Weights of a small transformer language model: MLP 1024 tanh GELU.
MLP neurons of a small language model. Each row is named by its layer, matrix (up: input weights) and neuron, and shows model dimensions 16-207. Each number is 500 + 50 x the weight over its row's rms, rounded and kept within 0 to 999. Numbers have three digits each.
Before each neuron's rows, "fires on" lists the tokens most often at its 100 highest values on Wikipedia text that the model never trained on; "fires after" lists the tokens most often just before its 100 highest values on Wikipedia text that the model never trained on. A number after a token or word is its count.

fires on: "s" 29, "ent" 19, "ord" 10, "at" 9, "ra" 9, "or" 7
fires after: " re" 28, " " 23, " c" 13, " the" 8, "e" 5, " C" 4
L22.up373:509576412539491489464511527470506539507578472469573521510533466446413528580484506488513532578458548463456420537472514524539433463482451590470495469543505469481509513514570552530512463476515488439649530571498463486495492503488572414497444545552492499396616576509616504452431478528450574551448466457404490525417417460488475609604468523542419428514572451411503394492512517505511549434484525484373489519578506523526443508459479475424475480550615475509539402548517450516544479481537534486441547538481480415486570493515508506490494488489514549534445466612470472414528573478473539621

fires on: "re" 25, "ol" 17, "v" 8, "id" 7, "er" 5, "un" 5
fires after: " c" 15, " C" 12, "ol" 9, "le" 7, "and" 6, "-" 5
L19.up25:500523348441552513565531472465561457409511490457550535559480563498522545523483467557476482496494389432525471510618472465479437495481499559514537490442461546511504487508445510486526604511407522483433518426513497524500504409480494563497533487445431553481549504440536424417441484442539603541433548564471517548437527462557488533435581437412484582549464442529419441490523535455455450528519511566431424457470499502493571378554506505404537585571475481543538506524426429529460492472508452527542472480481521486456510568538552582516597559507471538497486581571493512514463386539507566507

fires on: "or" 24, "ent" 18, "et" 11, "st" 9, "ast" 7, "op" 6
fires after: " c" 17, " m" 16, " M" 9, " C" 9, "c" 7, "an" 5
L20.up919:553508505402486483439562542500416460513510515548437505473539529434413407581486548565517557528491474503493387502463424563491453449588480564483469559501510533427542626445504580506379529566522433455651520519510419455475451450525504520478502479438502461580488610573558457390507501453509585490515558484444529567512449433464574532604433468495538511498571507581497455545519507485468499515503511603425522600479447606465474537512538488487521484429505529479541443501514437590496480529533488559453488455486518546543460558550475486566547577550465542468463491488452505388550626454503525481

fires on: "ud" 14, "4" 11, "1" 11, "8" 10, "y" 8, "7" 8
fires after: "0" 13, "l" 11, "9" 9, "1" 8, "5" 6, "8" 6
L4.up1008:461486430571543505519506472532560513573512493451626499492483551499452470487519574502463465445504484470526505532439521580391490581516490372536566484516548514420478535567483547437418603485575453475573525413450531495513511569587421516457488463462456528572499540567473421439373514463503523503561465525504447400474492489530452499435495565455588548520515550418572470440540579461439487499493542453489457493481504550462554457542505556517397495470502551521505551547603489537440452484555480440489599482430463460509528505501541412580540446507519619462512499593459590539526537500444501543

fires on: "ess" 12, "y" 11, "is" 9, "t" 9, "8" 5, "i" 5
fires after: "f" 19, "e" 12, "v" 9, "7" 5, "c" 5
L19.up602:530491420526412544500502465536495538431623531447528523475505586540539500491546447548532426478482553527508514539538493512494418510437505501511510495406532492401565447389435441477452446436470395495595506522550533492532514441422617551493510550534462579402529486477536448558533406546562490486466531513505537513521594443446557499538469467415561493440469464553481486505477563505519497527499556466478515531509500413494588531577499441378464567496502503447484406507510515525513558408610516529493548451533450476578430575454404521553443502479425517506524489505491418514512455412470549493

fires on: "t" 14, "n" 10, "k" 8, "and" 8, "ay" 8, "d" 8
fires after: "ol" 14, "il" 14, "o" 11, "u" 10, "w" 10, "l" 8
L7.up946:489518476514461526485450591521519472437534523457477460519543515669586490493553594572518479520420580513484510480433479471529456567545485499490515445536449473390463523570454499509529487525469472549497422571569610439473534475432422447471528440552465556576426453424466521490518614494457508458623453451494506484498657427589439489527438485444439581542468504504552438567500430438473436419528509488570506552608525491513483487517436506527474465467426504523565585482491574470484492561487545578462547428483453539525536477400506506485484436538443531559472491538425615431556465505474457610

fires on: "og" 36, "ro" 26, "'s" 14, "t" 10
fires after: "ol" 40, "u" 25, "en" 14, "ul" 11
L7.up274:566471418529500557510473586592468480488530603491485537476460463570418381445593410497417454482493487467394487530440478526466544541545546559490543492543505381476525496531521475538570404476473470591496471534576580465568520449521471495506478449560507492486505484616453517535550626573490515479538366404479510530628573527461525405472534564539496516558419532542483526506448538476591512464429488463573543515477520477462429535477472497525549481478457452535473467515468583427473496540546495573523499583490534501519574489475454498472568451496497443463491476598517458467502431573449475415

fires on: " s" 23, "en" 20, "are" 10, "ent" 5, "er" 4, " p" 4
fires after: " " 25, " c" 15, " the" 10, " a" 6, " C" 4
L21.up413:499550486467576506522507612487523576480476557438583490657481503484407443457596519590512528521554465502517469377463509488553475521417424514485487479533420468542529554424456467505502499464468529503502528507510483488508483549562524509460508552529505455429483480437551556519452434479441485516469481540452498493585441447398449604609467458554464557546491507418502467499454497441483486493408489536504500479536546653416429526484557483439606515546584532407511460460559548519484466453503400459546505534471542495490533565509549545507538497518546499481455497564418489411513413472430503489

fires on: "ess" 29, "en" 10, "if" 10, "a" 9, "o" 7, "j" 6
fires after: "v" 28, "f" 16, " e" 15, "c" 10, "qu" 4, " pro" 4
L7.up797:528541416484477508526457526539570477425446463501481445524574552559472489446519513450566481502421547502508536444535540623462541503412451503511467570457443495447523420507524512502464480477332443512520471521514522449533452489430507523522505426514464516402502536548534431516557415381536479426502449514579498444536557551456492450415456441485453494405458469480488508542513596578486462497343510510438574494442480482493556484510471492490434535455505467571578591491451579485569444502401550541474563465560600482556468562540351426612530501579497578543546530498494583496504581531539530508

fires on: "m" 52, "b" 26, "t" 7, "2" 5, "5" 5, "4" 4
fires after: "er" 50, "." 10, "ri" 10, "om" 4
L7.up795:507481390435494499473499365463541471533474501453438509399455515496510494437528614512473435488549433419517540501425556471485468535427468495471426394529506468510486531526506468481473519554466426549523550495542514407539472536538424472455535506614496497503542476533531553496539518418524536488541507531507412501523531487468615496510537516501471521493439556495504674495569529497553491487562484525443481515533546587534490490560522395492493552554478561535481540418530507414545499594521479528499586441547543551600508504577445461546419450479572432444588546556495498583452501478417552499

fires on: "4" 38, "2" 28, "3" 15, "1" 11, "5" 4
fires after: " " 58, "." 15, " (" 6
L4.up353:563520446474493514402453347480569469583419441467430376503538536576421513495492460471498581548591542394455548556491427408433517518514482613544434485500486469578514589548432471436511415526468523528520572586523522556499490448513430575498461575521455533419514530517485481482489455497461523541488500464373452632473549565494555479605499426513432544474503458475430462457509428642510463516535509519506575506518468466511507528507502495505456572424518561482557476475498533428481509531527501481422484564432525560553482498572478545597449405542541402498505463556543502538411555467445544568